config.toml
n_layer = 16
d_model = 160
n_head = 2
n_kv_head = 2
head_dim = 64
d_mlp = 512
vocab_size = 3233
activation = "gelu"
norm = "layernorm"
norm_place = "pre"
norm_eps = 1e-05
positions = "alibi"
qk_norm = true
attn_scale = 0.144
bias = "all"
tie_embeddings = true
parallel_block = false
init = "trunc"
init_std_qkv = 0.0341
init_std_o = 0.0382
init_std_up = 0.0341
init_std_down = 0.0
optimizer = "muon"
lr = 0.00284
lr_mult_o = 2.0
beta1 = 0.93
lr_head = 0.00758
grad_clip = 1.0
warmup_steps = 38
schedule = "cos"
final_lr_fraction = 0.1
batch_tokens = 32768
seq_len = 512
doc_mask = true
train_tokens = 245400000
steps = 7490
dataset = "wikipedia_en"
MLP neurons of a small language model. Each row is named by its layer, matrix (up: input weights) and neuron, and shows model dimensions 48-143. Each number is 128 + 24 x the weight over its row's rms, rounded and kept within 0 to 255.
After each neuron's rows, "fires in" lists the words (lower case) most often at its 100 highest values on Wikipedia text that the model never trained on; "fires on" lists the tokens most often at its 100 highest values on Wikipedia text that the model never trained on.

L10.up128 [113 131 153 136 106  90 116 118 116 170 151  99 132 154 125 168 126 126 114 127 144 104  94 133 126 146 134  85 120 144 136 148 185 163 167 143 142 156 111 153 125 129  72 126 144  98 114  76 100 141 132 159 145 158 141 142 175  87  89  87 127 124 150 103 155 158 125  85  83 131 138 131 130 143 118 105 138 110 132 141  91 111 127 128 200 132 126 116 132 145 115 117 104 160 155  94]
fires in: "as"
fires on: " as", "ur", " As", "e", "As"

L4.up352 [134 135 124 137 110 109 149 127 144  94 132 109  92  85 150 137 152 112 103 139 117 108 158 145 140 121 163 100 110 107 149 101 149 112 173 167 138 119 140 148 133 123 158  94 145 187 145  68 120 111 107 124 127 140 117 140 178 115 170 110  79 146 135 123 101 100 149  91 123 132 140 117 127 110 140 141 143 159 168 100 105 100 127 167 161 136 117 134 165 100 105  89 173 131 127 115]
fires in: "the", "most"
fires on: " the", "ost"

L8.up434 [136 127 156  98 129 140 153 126 123 123 119 107 109 116 151 113 109 115 128 110 117 120  81 151  92 132 118  58 127 118 138 134 112 139 119 145 149 104 132 116 104 145 118 125  84 121 120 125 119 153 135 130 119 139 137 105 101 107  90 142 112  95 174 148 168 163 115 139 107 133 148 142 168 140 126 143 195 131 126 174 130  83 161 115 155 157 111 142 164 161 116  58 169 118 115  80]
fires in: "been", "be", "being", "originally", "regularly", "initially"
fires on: "ly", " been", " be", " being", "ely", "ially"

L10.up467 [134 166 136 147 167 101  88 170 147 145 136 110 110 152 125 114 114 108 108 129 129 109  79 112 122  95 102  81 147 136 131 142 129 146 172 117 153 134 137 104 111 146 147  93 124 150 123 159 138 130  99 173 156 135  86  92 155 146  96 149 151 132  88 130 110  80 145 137 156 115 109  86 127 137 119 119 172 100  87 134 134 135  89  99 140 120 157 136 132 180 128 161 122 120 136  94]
fires in: "they", "you", "i", "we", "who"
fires on: " they", "ou", " I", " we", " who", " They"

L12.up49 [125 103 134 159 140 113 127 121 113 117 124 174 113 132 128 177 138  72 102 151 115 131 152  94 131  84  97 104 134 181 129 191 123 128 106  99 101 171 145 106 138 135 112 185  97 127 141 115 120 147  97 140 132 106  95  95 128 112 102 157 159 128 115  80 124 156 124 121  99 124 128 158 177 172 101 145 108 133 144 133 138 100 124 163 132 145  68 140 125 135 116 100 138 120 147 123]
fires in: "not", "to", "t", "cannot"
fires on: " not", " to", "to", "ot", " To", "t"

L10.up71 [144 127 134 106 169 136 125 153 139 160 148  79 108 128 124 168 145 115 115 106 160  81 147 153  83 132 122  95 124 171 119 125 147 105 121 156 144 110 120 151 140 123 163 159 153 130 118 143 108 156  89 138 149 120 174 114 113  66  98 100 163 123 174 160 146 145 115 143 123 141 127 124 155 145  93 164 172 129 102 131 147 123  83 124 149 102 123 134 125 160 116 110 175 124 118 161]
fires in: "is", "being", "been", "became", "become", "was"
fires on: " is", " being", " been", " became", " become", " was"

L4.up447 [134 119 117 142 143 148 168 114  99 129 141 116 121 152  93 143 132  98 126  89 115 111 124 120 141 111  92 105 133 148  99 147 113  86 164 101  84 152  93 126 118 150 133 133 120 119 115 119  70 183 110 123 180 134 140 108 115 124 155 126 116 143 138 101 156 125 136 135 104 113 104 145 145 143 167 108 166  93 137  62 152 134 140 123 155 134 138 142 146 109 152  98 153 131 122  73]
fires in: "as", "became", "took", "appointed", "take", "become"
fires on: " as", " became", " took", " appointed", " take", " become"

L9.up412 [ 90 100 125 128 145 154 129 126 134 101 126 136 109  89 130 125 160 112  73 126 117 135 116 132 107 136  74 160 120 131 107 140 119 101  95 119  90 115 125 131 108 122 108 134 120 166 119 137 128  91 167 132 153 143 118  96 139 167 154 138 122 126 105 154 151 116 120 150 143 139  94 121 137 135 100 107 145 112 117 131 151 125  84 147 125 100 130 120 126 147 129 138 126  71 152 107]
fires in: "1", "2", "9", "88388889"
fires on: "1", "9", "2", "8"

L4.up37 [141  98 171 107 143 110 126 112 116  89 135  97 130 122 109 117 153 102  89 134 136 131 149 122 124 108  98 142 112 137 125 143 138 145 162  99  96 125 110 129 138 136 103 105 137 126 111 171 104 128 139 126 190 140 136 113 146 142 109 148 118 118 106 121 161 168 104 109 140 137 111 154  99 147 127 139 153 129 131  99 127 112 165 152 140  98 157 135 193 133 112 161 208  89 140 111]
fires in: "league", "volleyball", "airport", "basketball", "bank", "transportation"
fires on: "ball", "port", " League", "ank", "et"

L3.up70 [155 180 146 147 124 145 149 124 179 176 138 149 151 120 146 111 135 118 114 182 122 121 101 150 152 106 101 133 111  99 129 123 126 143 110 118  97 118 123 133 159  84 109 126 100 122 133 166 107 120 141 117 134 137 119 119 128 117 111 132 122 115  84 198 119 136  96 121 200 103 148 123 138 148 151 113 112 127 173 116 119 114 138 121 180 103 127 142 120 134 157 125 156 114 134 105]
fires in: "9", "8", "both", "interest", "democratic", "all"
fires on: "9", "8", "est", "oth"

L9.up431 [172 118 102  67 176  97 135 168 124 144 130 150 146 111 101 155 119  80 112 103  97 106 107  92 158  91 125 158 109 122 126 154 136 120 176 143 160  89 133 120 139  82 139 127 143 107  94 174 118 124 187 101 139 118 139 118 101  94  97 136 140 115 126 138 125 104 106 145 143 110 125 115 145 109 127 124 118  83 107 132 114 136 138 137 118 116 114 107 168 142 123 139 133 108 127  79]
fires in: "was", "remained", "agreed", "been", "grew", "earned"
fires on: " was", "ed", "ained", " been", "rew", "arn"